From a checkpoint of a small transformer trained on Wikipedia.
Architecture: no biases in attention or MLP, tied embeddings.
MLP neurons of a small language model. Each row is named by its layer, matrix (gate and up: input weights; down: output weights) and neuron, and shows model dimensions 0-159. Each number is 500 + 50 x the weight over its row's rms, rounded and kept within 0 to 999. Numbers have three digits each. A neuron's up and down rows have the sign that makes its largest values positive.
After each neuron's rows, "fires on" lists the tokens most often at its 100 highest values on Wikipedia text that the model never trained on.

L5.gate434:471460522516608529515592471517494524461455480525521532555516491482537590518509470536526496505498559538491480535492463439403555462444570576424512483510525470467561510489537506539569583495475501586468459584530516388462565467579492495553575500486489407418548398516473467543515596577515457476463518510467424463553473404462495486581639527576505497549460522384496514575477488411433521510612548514518530589522496458511460553623417502468460507515521478481485521474417499497412495594454551
L5.up434:590519498550433597474524511515550452520480560519522393526482497623553559490514464553584539559527549522434494500569526420535496461496543501473564548489506439542514431481492394501489464504557516546471428577479538437608540467476474523473524519548519478575509623503439457452426560570499497526512563452529531545555396392484524461517514507546463527586435495448393588522524441476505566510583562541447480528549493541555503480527476433578440439435491493514568482453533492600505548604521434
L5.down434:519483405513529507451485558475518517430489489463502509412551590494433513452529429534537386494539435448444580417554597555621429498558449459488470555528517474448501527503524588448430488510513539455527565495477524520450439484522555564585462530432545504419441551388541494531563516450615454403446518491481496503429495508518532471466453459463556453450620477530460432487560466501554494487393417477553510448447508455521494492570534522513554487461531527558563400503554414509450563555517494
fires on: " Ba", " Me", " Li", " Ma", " Char", "n"

L2.gate18:532416485567559566515455454508496565499492514386494486459500569488492580589521466472423484506536547503458430419574500522520454472478474477511508543550482473534452565431489585471422509549476538453516514560331422550510500495484459484568489540545546493497540539455530366480484571638489491430531546399545509491498415515545608484580464415484502538435465529498504467505494515386562564556481490437509492505454464571539444513434566507393574475485479496474433502556553466455447494490477427
L2.up18:570474512518493429566511510553518469433474537603561473515537461468528453442556537488554481494543495474515494475461546576424460565534514498513530428437477483495495370568468545504573517546461425489519488497450490429428527562499515531406503521535506446374396503459556518489531504426575448582468508548435549478531542428436570567457591569473450406458422450620453507497522507541439397513527506452507529530492515510453581472542536529564592564570572527495532554451487511603565479490543568
L2.down18:467418468551517598553482516505433568467533492463487548517485477508469567542510500431389494503457475507535500477509467445520496463488489486449495551557470541550502557461490477489383523472450541504522508581359485611535486526496474484506422516496528542523613490460443425441443528600452531364519530447579523494517435539599550507565397408498513579456422550439473461525479476437520563566491480582477510484434472569561425473505500504404545452472479487483509488541554539468457443523491344
fires on: " St", " st"

L4.gate240:498479490475585420595441502516444488515586567598465531522459500525434473518481469570519464536500509517538471557420439460391467497436509489496464593526557534403488501406581506474557453575404556448578480483516436438469431467554474557467528534532645480532417648483458527517541504490566521477522540490577453573545480529516437481511499522482497426500391581504524614530487457480515504511505459575565559412473556467491505515562491542575498516491467532540519498537503516447458435498533605
L4.up240:471487479560562485470435599462494541600489390483530504551474456559506463455481543441497600383474502443491379600448499551522465423516590508460501466597543423449532442549515526471487408521456490462531514533450567496459535408508489571567547556523560529497506510439496541579451546466583443542470564470526480559515552479427488493513487484497592530521610423514474454451528557464462475520504518544563522462447519419384507415593520533500480533494416564590454495458509549461525521450546493
L4.down240:483519395543484572487528467545513488495505511476406480451496502526557503437477540500456532510493524521456603339530506497537556612543480523490447448397393457508490552546508471520437562417559472555474466493493523583554508570368543474502450513428396473444566466512506412434477466543400610426488479575453515387442522491441548522453490449509468511527451491443473472490456588596470458468439521454495457591508463531545514440446461482479511493522577475423469499485506523528561504504427458
fires on: "C", "3", "lic", "2", "id"

L5.gate409:524413561521508462463522577481511417505427482518519490536505472502391429566559521454454487450456439605615528423533480542523443500472477526511599587514613493406523510529543481507509546526457408457515530509422527466516423539435541491489526622504554492461518509586492544492522610485514481473510486511399455522432462507535417531573416536489510493519490478503563577460522549524575507426422548504419480520420622501493492518654521561503531556501489511475503514452507432498500392493484522
L5.up409:525398475499534409492493473527356512520549516465489472527549491501444445638509482465458466424455440522521538463600586544563546522500504424435497485505566519529588380502447588485508460475535519520466465571540576507446473522473547578574546504515569465529469497584517493475585560509473492519484362537442457505420506532579599584528462546523524504528479444527570531416396518535556507504470557452527497557537519557549489500479570488478510409511485537572389511470500439535500444488564495
L5.down409:518519532537601489537528508503482481524447576557492466498532525437442495501507470511528535518579502486485513485536488544490555486562494509541460505575510467639544462529442461514556352423485554544592429465518524542445590494552525546434477458467463484508454603466431549489492455506454430520506472495598477494438426524529537481482587563444529534559521527505441467491487462431443398546501516491629433566452395476467475486402490421552429461614479534553509497515519483431414543640486506
fires on: " Al", "al"

L4.gate316:489560407496431530478505518475451516551505521371479545592420487529544528539502511490513478531600477527450527516489479501546558437461587490559442487456544497555482470401542477541495459442507467620459423524575492572486485450498528478539512518509536476547508455497528392507532541422470459338430467494533525500537435490476451602535420503512445549526485454448426522542510407555558493569525497528511387471520488423452573461492568545527491451627392512595425447472438482489513488471463457
L4.up316:525513516572457488460498468460532488560505454563476472504510601519506520507513482554465529539534557509432588475501483533452481545498640575565459510555561531662508444484501560465487601516543545578542493445579430534486551473477562538509566328505497560416461532451550458461523541426519448442482378436548574485574508499475542546542432503437513559582491490470490446516529612585502569567543512454475491504530559460534533449532502476524466488488419478514483529446507456495415511469399520
L4.down316:410415517450486530480490443474506528490499493600554517435557531464440589411518390439490498482443519518540470465456503475497410482530504477386527515539405480433563512516523515450568551531537505454535568589467495425407507545496401493466444523539427475549577461495487494464461465583568568626486532465459451555424510541555464465538574468469495539506527470536476581411496525346473517422453593502472522503483469547578416489437436478480557500402523485502539584482494522494484500471559508
fires on: " Com", " Li", "ress", " Co"

L4.gate218:489561454552585518410495571495427542580577459453570428473503494535530495460498544553553491540445556524501531392422597385402526543448447385550478505406495588436469406449474551562509524560470531525538468535443587505550484502456518389530462533499573492495575527544545627522496500545458517600481503540498503503537479483434464495501485510497513463547521561600487509520485489494465465429437484464482466512475557458479406475468451495512565445428494548495523405483599490528437471466514410
L4.up218:499416492415533558433511506521525445439551516575426443608539404542481477557531427504520434537486438478429594517520475540583422590530532426507516437577541543495455502509523552518556601504496513454505456532468593452512461452398498561391537507519448565516589448471540491504491507506452513541461571574602522567495471447473548534531564502530518497532490512387461574557501525494494455586480442466489535568578580474441532453530539518510476547486581415440512486614463514514462524438539545
L4.down218:556592468599500420465443442534481567534485446469514586484518545470429429519477518474405588609546614557572516467489520473477511383523523586523551534414523390531517416439472514610469468503489487538555481469491526505572508430532518461517446443508471525520412418514460527528468586470509547543547469452554493502516527526490481424564523537536462463565453486569576505436563509576517507419452564390539511450427442449526509512523557520502533477531450487500532511460528459427599414452540528
fires on: "al", "el", "est", "ri", "at"

L4.gate211:506484596509538439505450430426434440447483518498536590518369496619474518522363490479515557517476540541564470585492502468540541526469455437489489595643531597417510436433469492489445510537542483461531450538564560389468438505523475577507515545548502510462464482586482445411563551540507449471492541486452529511491570505476507531497464474433544542511561476500561504453443531546563453505507569528541493599437490521504473483480519455504497524487488568538418603443497432542400543522595538
L4.up211:498575455448499519407570525467496501497448486540483503514524521492457552588481487438566456503509510580517424593460551427584417550479533498416471591594525500394541396546589397512509450455455466519499474516539517468503494502569504553437490623479541507436498490543467528544572529594575425502464471435466571474532489524443523488500508492460470488621523393606610429513552477546542487472480500546579475472508556444534561529565484492476514540504540485541450416541477453564549475557584515
L4.down211:481539517490469528594498473535504462483532494442443433498563485429473427473563500508441478488477469455474562378522511587490556467566492529585467455395447471554464600543483548536441491495511509461516481465474486587490588550490446368542564433473501429526504484457521453462433500438438593440510509537553336482489520476479506468517546499564482534443456508461335511551542554466488487525510487471420489464510439545444464449477480504504462462494481481453511443432496639482536483421372459
fires on: "2", "1", "7", "3", "ant"

L5.gate112:529549493559487492462447392564481456437501407494455529515495434513499545507547502484454486517436478525539451517472435444478529487572591393380476430589471491460532464408510514587492502433544437506460465529461526482430571498485539385548492504438553516521568389415478456430574537443506513475454460502498581431547466525509592494487456564577503507488408498477470533485451534463586513487475449364516444417537447458434452498438502477530496437558535464398547470544463459548493562584538517
L5.up112:574546522611416506483537459507512504426488475477454422540581505510467442479566521416593413449511397496565532526529510456413534515496509459509521508574423530501501626442561499581568504385416560500467494546513617457461557505495549496466494390522562508456498518507470496443596485433484469501520487441507551517508498403482485541553548420475499483483498544448540412479563474509524523519528484477525484483568526503499475423483570561439510439517535557563566455517463490489381422630567537
L5.down112:485556495508559511493498452420482563588463459557569526540477494531473543540516470549388480467533610467541451516522467493395416498456448575558570545463484507534514432604533500479486451528528448494499647457502427493500359411483599460500481588437463472564519546440452490470405394502523462546476477542487438448520501544492480423537452548514507463470522494494462526569559458466456450505532487481505522579505507423539555543587515444443449512519395547505472597482529511479566494419402530
fires on: "ine", "er", "ary", " as", "s"

L4.gate276:587484546565555475493477537489519565533517469419435460464489568524472391425585514619478612443433539482579561370460466481504571496520523545527510464540461493525524563520497553518521508495539410460553482430482530421424603493392496615558549489536474429434552515509530567544507527466498517504547529435474500544462543469475600425484504570436535504464511552539496474460460453519434541526564465526553462537484493510411487509382575557435551480472541456536446454525517505478442469604441477
L4.up276:497606555521509532505567538507492525499435522522434502398521549553533463550423527494523450401389578488553532411519451499503597512480465566483374535533500571482549516468479515496453587500481451449541552520546515522503465519475476498433508484535443596557552402486432501477484498488514460599396495411441544519538542572505406458558409445462579495479498497517485548403447557546506540407587455427542502494452470525509544447509489545542431456477540511513560439474489592384562529473488549
L4.down276:505465488482509532448515428563509483547479466404540430562453494422404555478462478376480474513616493417441526508491446469477499533522530427545501482452572423432466459515468471455583441526478550574468448506466514537436520499560575559597404542428601447474403550497480577482504436516462514451590553509544540445481481426482572500489553509562389503513562538495464445555561538480480448581481587458519520519522497442532397460501520438430573526534461478488449526601539504546474438453509475
fires on: " 19", "ed", ",", "\n", "mo", " Mo"

L2.gate427:506475519419462552539506492491387507597522529449537482526506549527559552507483468525519547602564451468456471540574473517426501531500578514519527458511430487527482580469524508566536502472387429572469497461478548473541457509574517462477540407518585441482507468439496540529497483572568453425497518498504501404416474518456504503501555374568563534537412524531446541515485469520474487514606404476504532504589382452458527552536537460572453458527450504505382423616452478417610465510530520
L2.up427:642463510510460589572569444465441486535498459390489451534543571535508626551438430542583517613554475525548458488542471464466463549488525513502535474467498552535444451538552471517501505526391446510502536459525490510481482563495560559483547417584534491499536394498554430553449507485541595489484475456506529462494471549562342560441526480528465574518421498499443605556515493460463530541603502428536443504553449489505550474477546484562492490556491514519484441527604414452570515518476507
L2.down427:432437525543501454466495518454595533470533494532515521495451526481438526482439512487510488521548455591544541556475553452573515518475513469513474473578507557532477441507508495519493474476582597529512435640541434554482548522483471572533537535517401509525551510545499378480476491503445514600480434376443484622559524508561367468420455604532514511491554524538434476543501538443495447478468514442570441509427533542555460500464451554450566603509457489554474554514549532443425575599578479
fires on: " Li", "li"

L4.gate353:551524478504517523489520516510527522534502385497513565446503563592650509511494532517535524562431493535480483497582491481475560449511562497489471482465586616422523516564447447446567530466565551549505395519473551458427539501536576627428496509467478509572401548580538535532532468462461564453582379515490439446507552509526496584484431554485495441426554503497461542587525478525541449562527475485428487525519462483541570480403521501530463509502510358483527507455444541510436494390498470
L4.up353:510553481563413595442491455561486572438457431566479490377540542452541532368515516587544480411529518498446553469476510457439434470496443448563420492503348497505448492453395512401502575531500471545494446448484466430502529541520463551523385511522575465532475493543464547487446510575427519482515460526440491496433579512602492472569512454480440576504510498457498482489451478439556487540469484538453471541584492560519533460552510443597590513458476521446456507460478527498524466388483536
L4.down353:530513558516529525540506541453384572487611498451444543627475503511561487539416543511408571564431561523570524504536548533505536420518433542514519580451464510623525443513450507480519557490479641486645555543467535530539643475414510452505520445537458519515522454550513466503542491577525589538461495516504421518516534568509499479433451478497531516529573437472472495506595433491365453474481452550542528497490491546497477509499593516473455490508494560483525524571529421471473473563537517
fires on: ".", "hen", "o"

L2.gate382:546517575464527472409449491576448559446450472538599573587567475407471516533536486495486456568449511530422536556530647521490466486461489442487503431489461485440565516584479493447605486510512531488558538433488485539483556601451551512543506453514442543589465528566474458532556468422585545430465473513510399472522470531424494476583444530483557576417524461551473496501563441524557539559415449558461473425445486616498502550488519484433532498579567513429526475536504530421431499495516527
L2.up382:489551494462487510493414588485429596457454530426533358519540434398587536482508564446534518470477469509470490581572556425508551408534428445465591507418510535581529535552455524474537369527566499453495521452429545467475539582493547532515469561549487513452501503493457518557504507452487438483452523498407501476515529445438497431504477565420519556470481575487581496495581453507633538481522457513552524435446402469470520481472552491491446490504549515453566571451487471502376449548483503
L2.down382:506484543479525510477587407414565419513492384496495665501502508586417533498507461436459497537488490448554519463474429559432438607468479589555371515605512490457451459436475498497502527500404538541517499524519498573509407358523496504517530482381423499572522550501462477443488485504523571472525495443574504548458452529557519569504515502520476482560526472487451493458450545519454490502451528476465446504533623487558458488519453531476527511450449489508441417536554524508611568531462517
fires on: "ph", "by", "self", "lan"

L2.gate302:456507540415530415510525533503483431456515551495551511488506528573551520572508582465445455462419545471456420539507536550532532533503537496466511461491471531467468497520539537520462517391446517485501522493452453549502535588493521462444508526481499487573416438511461488488446602467482388563479499477546543488548498423470615611580430520417424389484429482592428539391497512434461475514510565463566459547399429534442480452484498530456525547576442597482516452515607503496468570490612468
L2.up302:535439560446485546567525409516474445508594472495499514512505498531584476555495520486382504577548508479486446522584516574467541539513485470438476594464524545516506617539483508453561535455444502552399550479478487503556486467605464525456553513494459459454552487473515473489463614427564506487489502453578462473486469458449539462590578498402373426439489452564511460369432520463438526502515480516518453562445480454514506384443522544494540513628530602512410467502470555530512512463536504
L2.down302:482481493571544531515486504513463585460390450450476500551601406469423484503538488495548472457472535377553582443434426492485454488569488544442584485547466498499535426481500470480477426571490471455510453480443486554439540494419499490524429577542445556550490557478539511473392447588521504363471541568505532490488469567554483473491482410503553587422522618508453435519572511535568469395522499509481537429523559517573452539571444487545513410415455483501561547496469451497495518509436468
fires on: " st", " St", "cast", " train", "ing"

L2.gate418:572553471578479477520544493406498568449482468521563523507577451593517550476540519488404487554479488501429574568516508569503488464556542496475432510535552544464424566419550458477492485517521406507559596490452481601489503474455523431453574524491563489535502552499517492525512515485410482499499498545497545566481521515543600437525574548450448409569482520431555476556506570484597400546445444493397400480500596453418552461511505448528502534409609467499527632464545499471451482491541481
L2.up418:595576472549423548537547466419511485494492448495581555477574409552542528501428527483479502659459549469544523533533503500526434556550523451511438505429578483477497487511549468517488464531545440491499454385493554581510555516479564551458603465471516484498483525508525475492477506456447510481413569461520545498442540524495507501490434579521352437473501550455542519582500452462489428623486465524443433453470578523458535438518578451519503555489635452538547548386514585520480500437530484
L2.down418:377459553419499529471422512629581428566514530485484472518437503422490425545427433534564490439564497544478483458539448484508514501470463514528547540488403467537519498480432521532495516498446499461466444456523538452508492484586486560589465463541471444499492474524472512451509489563495530491485415487521463523534422463469430588545489471581587607462508499562509521383504483556492540432542478495525586479473407524561478498524481567534551412544350501436432364479428431498581524517472496
fires on: "vel", ".", "c", "18", "ctor", " with"

L4.gate303:420576444548449487558509488574449559486457401484443435409568458443525551528524569470521533492503475459507561550476503471532457488452403462541517460604406441582465528458516545498462481557496382532564463524523511550462421582473470489541543499501498499560480490551468508540523565435531559450455453468518491535535474516490524443532534490529541507406486387412451536491554475402422465547430440599477517522410569425536430507473529566528532528454546459483432417457551515464593413561507569
L4.up303:460566587457540471617456521484482476537420510542536461505476484549428454579572506392396448476529432527591611524524539602449586462557540530515537541520430567506471488409435540512527527491513533485558485500485547511550453414417427503524530543459509473505414482584496455546544555490510487473553512442546554528555492466390477450466512517533440484478465392397515499428498545505596503554486504521552440534417482506492423463515468514467608552484543500443508476479435592465437537516452581
L4.down303:497495422555545487488472494441490468491547530536451475472468485501512538579497395666471519435589387472531468583583482488479466529469469557539507428520445468515425575614508474508529458477483460487550518545539507568435519532499520505503547525508369539555489556555471457490531449524433510520477492491534499457512515516459588557543556465466494428473540497462443525509493549495473483408525436576447476453500501491584510407437549594420482616555529513435563542492513523582398452533462352
fires on: "port", "town", " University", "%", "nd", " team"

L4.gate105:508524466484539496518533561434510526436516478483564421488603495483440429530466589438485449450420479515434492560502535406483519537512511570511491539466525531492637523466448530446582571588481528543544480513455571485539470560392548521517485555498463455387445563523494506437601551421536476509460452531497570570556582486482421402575487535514438507522479416464583555413478393493501438545511528489418484479588441480517497459486501544476542529512508449414491511388434415484496511472452526
L4.up105:391561457458547407394464539449448563497572556518429504460496483584499546494502497449517536516511515463516581513447505586552507504530512465613496476501476501470498506497480488590558533542454498446434472460546476454546507453450522402413589394531433511536571414450519591510526542540479525523468501540495534527390387448448496501373542501528515516460425541489393423510427530497529486536506522466467553471534503525465525446454546557565606442512406482409584462567532497509526477426507488
L4.down105:580490529528468483506453536596533393469467451543485481561492536415438583557481498476490463509550514472516435417509468430532479453438543564427437521436462553535579514508430560460451448528574532572577459535398549504491495473494520440568484593457512537508419474486467467548566453550481465540576566552516523545566477521590508464613547542476466532556577442441616568498542487561447498511498532500455409510516520509510426432484512465485466593505507451550394491428521490495451556541564620
fires on: "al", "ad", "low", "el"

L4.gate14:549587534505527474472643434504530400472595479532412452518465469485584472473474481580493541427465546458533415508427491472543468542536522444494466489593480581562527519536464525561591449563512476472396449459470578486461578497524551427473446539531489587487491535577405545489546513450549514530456485485607481516450520511507513438526523531630452457502457453578451481516473441420404502600437463483429483566516537566512525510526484513453524419518513535542480504575583433483542471428498533
L4.up14:466454569543428558449517488513518448554433497477380426440588549545499477509530508545533465432576419441443484508527411471396520492511448570522526404474556541540477500440451523429527444525449433470469555539548515500398542520477414491549576468512486466444475522466510480506476513480510500508483532343460472454480528450395427450525510411530525522487542552473504572560510441450516592475463466558582548513498358541476540502541447472519494561464515555438432474568473583376499522517492518
L4.down14:523539442490585501560366554420496433531384478440643527561539466423448597480571491431486507541494470494536468495482522473489518490521523463464539488463511550475534509543563479536501551476510596530562426481441499497554400459539484482438417462510505503569592495451498533557452517546477462516576519626437398435517513531514506534503482554440504483398457509490493522474546620509483405484526521477492423499519478441536478540477488446582451494523519424424522544434446538617512435464574549
fires on: ",", " and", "by"

L2.gate392:401644468441534530522495541503465480552460568573479476618538470492503485420461504498559517450477542522512471566556500505537536539515476585471496499473551498444499432429521420493493464416521393498546458554494494420443473564453507517541433322449428442548413533489442451485404505498485475504516547541462532555551475464408436508451445448427416481505500526536479481495493394440468447495469454440585482466468460420534514539476527430447455580462415526472430530431534437475489516535488445
L2.up392:458514492488529481570508448538496439499504441606486416577542401523496470506391489527495543484485538577507474538537522458501472492428480450457472477512534535451399637399506463475512484444493502511466498509441433467442499548570578449520470457484532569506584500523493499534524498539580445485467515588624542489521451494442426453465457480487472481518522547511497455557484585454508497472482461558452497437587442461550530525508416608457648584565527421573470537602539447514492560425592482
L2.down392:489476453558434538446501549494485515524470607510527566457449602532506524507513549507436476547520529469541462419492501488529542547595622541524452532467501506588543345593546465478486526542520476417426528451518527499571484435397390484495578592552501488534381481458499506447449512499428527502540441451447498532508541531569561546502497531550500512479468538498464489527535452590475469534525531488550448595485556612511486484491562444525374458446458560483552482397502584452516470514440559
fires on: "-", ".", "li", "•"

L2.gate322:502541497564530621537415526482487556479546546548651455549587548465492462502428542482408546588461505556457470523502444571496501476426480470468457522575550523498541565467493421533524456603498534610532497526455454460472484551435548485449482409452560491494490526580445476533580495576526579484579509483516522485534506464453569497412565428453458516572472363547505596540495443449492447530433516488480484533501513474539463522489498386483477464528475492512446531541569501473446593545404435
L2.up322:394496459502507535491421462409463512496533532623479480479474514571507485436606567472582452523497470525496498424491469505484487456563464474510518467415615574476466553503572462531493497443437457513567498509510483503380483556546562477414507520430507575522469633526490378432475470433504459462442557556482522479403453560530441409462495479443455559488525538461513440492551501542535479489424487579339431418495487484524506432497542494492520513551469483466594566445499475504490436542548491
L2.down322:583472530422428425531545481600479491492461494472428548472515488449548515558432430526447480529509490483537501508492539479541505502488580555496463468548364392476474489522524564485479543533505508487390544489510528506597487516484418477568485534516539410514509387511515607574498505489454531520574441498514456435588604505467476588541447512627522428496466490475481476393473497454475538556597484456673540501551565526441491566446456545489450463435538510532408465499522536510493503458549482
fires on: "-", "."

L4.gate160:486480559584550548427643581539569486463480479548534511503483423502582526523474487465538523478544584537571556520408492618502365457426447601542549436485491566462510456504472502495427538572518490521549429518513415533468540557382539466594463509457580510431509499461475499482465519468484510507500479476477508413539566478417490501523493510487509571496479480475513542467444415366450534457467462392541494528492546553536483514540502549451615434514583474502457466503461488478418498582456480
L4.up160:409541493488550410397563530481562520474481525526479414489516408497562485517520514470480481407520503481496485548358432551461494482498438503523428512521513573512517503439495456470400445418534451459571511548425452565545529465429422578550461475513571413455484534487499513514530641496424480494442478462489586549472551531502497552452475524486522468468437518546456554476518412465455596516459590467550477493571511540558472471464576594475488517562591605535443552446558397550482529478488500
L4.down160:497439440463465575564509472566489492454463555590598501437515582514501501443629548558471466586534521510480585432567456531489518538510578511450451459494389525512516416472539494464482478547437497497538465428457582496502423538481559586476512541565555546484484534490426449492518493522486576493529569555513519472579465409521526500510505460482493491517537531434537498486506516551599449551507414565558453522421486479462477632462467468417496439392426377503564477436491464458563509603515536
fires on: " Ho", " Re", " re", " month"

L2.gate81:476540537499457414591493464487427493526503521453524534492488554554485522481612484503553505468510475448460536638464475480543500495504473553415577543464455482544468460496523564422474508410396524501542554456485569509479434571558648516513501430481472557504498507523339450487472583444542447509448498494498581429471477477453467544524581471565532533496566475544572456507466462429525393485497409470515491409449554565492462499466479565564469412441560473467561400532516588446534507519514471
L2.up81:439577472540497414472574419499516511572518469563585478479478598477526487402588494468574406497545497533445517533457570494445545497581534490420561541528484620509537513453572554416548565370467509517559579534465455487499524509555534482462442464510455571556452527479488456517506478431468417495502526504450506530483607547542584456564447480482498581516497475570588426414468484523494427421508493426498427533458516582572473465430476542463470496508562558472554421541472540513456555452541530
L2.down81:521461559494483549463474539507452511421438525447441564526508406580462533601426458488428531547454471478598521448550471499510433524456499493527475471445517419414504512502486496554486393617549458450493463470527482498577497503388426445550589539484498387401559503457535567510502518559475578518545476540542471507534349469418436513450455517536407468498504539462470582548530567478449586534511507531503523486561465421392585535546507435517494498498462511513459573472534432443547455492471497
fires on: "er", "E", "ary", "F", "am", "V"

L4.gate439:544513442525496527510495459587445533579468483518446436390545523476558556528559509471518502424433603489527447551503448632642470524373403529440426495571487566525567496485530529540501453476563497444473552592488468503513509477506458443443547500468551480603492521521488537502536470410460488570508433469458467541584443463598505472482496472445590498445444478548523474576509560482499413468457522462444428465485451511459501539600432538528445419513496555433505440540532490450553467496444572
L4.up439:555532451499445428576519411518432552527523536551453511477612529427514555509585538510532502530540555478541466531592422514606475566482549518509319503440473539480546528451546524518455542587558518401463476551494479455475511446459507464495551497522590442512494497518504438480519575540428430561547528432455433536596504518603511539436426429487573497528452492520453484472453490498558516519457412480459531438437453505493492486557608529574465461520481447522458554533489495513543422453382544
L4.down439:467526529453523488509574496380530459485520526437494474574427423587483555474439474491426503541489493525513553436478567408409514483562558543461625493531513436506471543451540517434466444504451523603533519433535576435468440582489454486559407472572423515531517516481469551507470571606512557411431543528518516545423564486463492481444535484495437529588513552423519465410559416479492469512524547460579527489474554523457513489365573421461500517503501475440525510459527482498605580523540499
fires on: "ed", "ic", "iz", "tic", " period"

L2.gate141:493495501475483525433482429389586525456580547439501522399476518528623510542414441506440545557483556432467521478542431481481471468502457470554520472469492505560545452502531559519498430467469552379531399543564493422444486489515506444577479548474521572472569513436613478604486459473477467525483512429584570410504514492506503568516544436459557448456546551543567466524482491537566467485488527543468500528510474540444490492525544390524529498522423509517351406471447445404538457439559490
L2.up141:455518525449433531389531400348519419439510534454540521363462515510659526495354431597418535505509575495429495472438453503445431476524500504519502521466512536487494450554468467456485472481465535402492502480543538458475513529427483438533479553476547505480497532522586566526504517498418481503467528394476502424439573567453505500495435500443529485393483487661510428539511460568492490439470481510546491482482427463505500526477553514487575485537479515527468451456518449454457494518543472
L2.down141:504434473542503460546510546557520490537501463532502422577485476437414527540602541523551443429453550467506381500417573485560589383474474515491449471521370467540489560444541541419484550564467497601500502437504457515543499478545520581576503402564446492542394481499432512458491443479607507481524426497473542597533495518488493493508476481523498528588590538443569482451468455445541561529500505495402460527472482556534483612559397532439407506541510556510529573490484497481533522537513543
fires on: "us", "ity", "ated", "−", "-", "ities"

L2.gate318:428466472514556501376562502526597388427587529456548488417388487508455474556452513478437503498471476466439463460541436458542550517466516429473515449554512509494576406443415533453496463464460504544463444520470542496456561482485552561642508439526505550508550524534574533536497493575501479510504540407482557468481504548451477386487440504524441485383467438493469544449480515478481440524489405508490456470507580482548606516517453574564545509549386488495505448500549443519482383443543527
L2.up318:499475453509549386393571511456476439509468502508487494508516467467501483482426471476365561417406422530516375477390411498442485526511468399497454415540520555503504478501465435439486455496552434505499493487462425504522522530492476556566462515464482523530492501432588463530514480580476538514562495385484518475449566434533477438504436503498510369489567492516473500544528512463616397439468509502438460553546580481524558573469502481510448550403461553491499428551458443611444502527490478
L2.down318:446510612509419562584475493498511546456470521574481527519474593507487541499564489498606489579586626380492570572570649503551497493466532568494544577463480474522500478512500521511431589548509529514466533538497509461487465465564439474429497532482456389497515510542395459481535475467490466447482477568533474498513510451453544557485564444431471550534460486508501506394472462488459561545466539511599551491518434562452384436505520523443512441575568481531480575479525551453540593511491416
fires on: "or", " U", "-"

L5.gate109:440439494494443542482431565392476576497467513605488504503483553501507455466465585482556489448510522433450506491488530511458460528496575518466456438452484579488484555422439453483476561509524434501515509482470472445466550500563533570525482571427509476463480481594587505460475457496473488457580465485497479570488486459470505609469414503537410398631489548554503530515477439542526433622488427518427518450428513455602610537526472486468500641521384479523521431491392525509476489453536494
L5.up109:480507502506581483516484463476440511454575464371514500478500368571414351532465543499552544398526470439467511569498550441552521510515527513580527523453434483541444454421505490418464434524496521501494456469478501469509595429449493420507488358544442489476470511486460447562531520507443458499497475558506473418519467530441519500531429471476465469469528441492432500542496409477501461611457470477477484551603515567505593456476482510412614508575551529473369548444530508498571503488524470
L5.down109:524478566412539556387505468570477456485469472420526501503462592510546487520480535459415506557480467582537492529477448415597446515483469493521450476520536513486636506624543532571442480528444583504468611541552533551486485607459458489434506572475406502491444585474419577514546548482476556516475510491526433526535515592579548542488558501475501510488457554442488581487579567499488565398529501453557508517480520500491420500571487482486477379440520496494416589501493431480552493553443527
fires on: " |", " 0", ".", ";", "*", "y"

L5.gate427:496548477515465565469459450513534475555421537569490469475470517539548498550478625496447353542453439452479454532585543563482541582519485432518455524522469578575493464572451525493456551518539510490517488501480518422434423517495550490521441498478560607483536450501448322494456463434533536475458503524489437516546451536512499515563486494587537499445483464492486470537492392562459508582451565502526508415472478532485588528572611456542590507454595500454495594464529508429566505396472491
L5.up427:620466454566476484538509530481521586515492489507498516477566474504478553416456487561518426598412442497463497516438531535631473509479420546518465493586451525475472443434552556411476442454496447467534464561471540554433528541502528512485511459554538552530506474578466552438542554408430582500504589449496399485473518503531481435434498557562480410375464525492541499442590475516576504496502502499467480484504441556532622406498530481551516557546495499531503550563520501468488385408545403
L5.down427:517539499470470523437495500566456416426502415530475493472506428403511390532565541497572544506442558467464496471564499497433554447536445453498524545497462515624469555523499445469510471475557586595571462574533463513577549478466548454597542486433526511562551511427533441518466468560527498444506401478505524573616495458455604511476428485548409525469434436435476461603491469580423511459439534553489595457433518467470425524553512497487527457476538532484502508501468468432559500457593570
fires on: " I", "I", "t", ".", "ll", "b"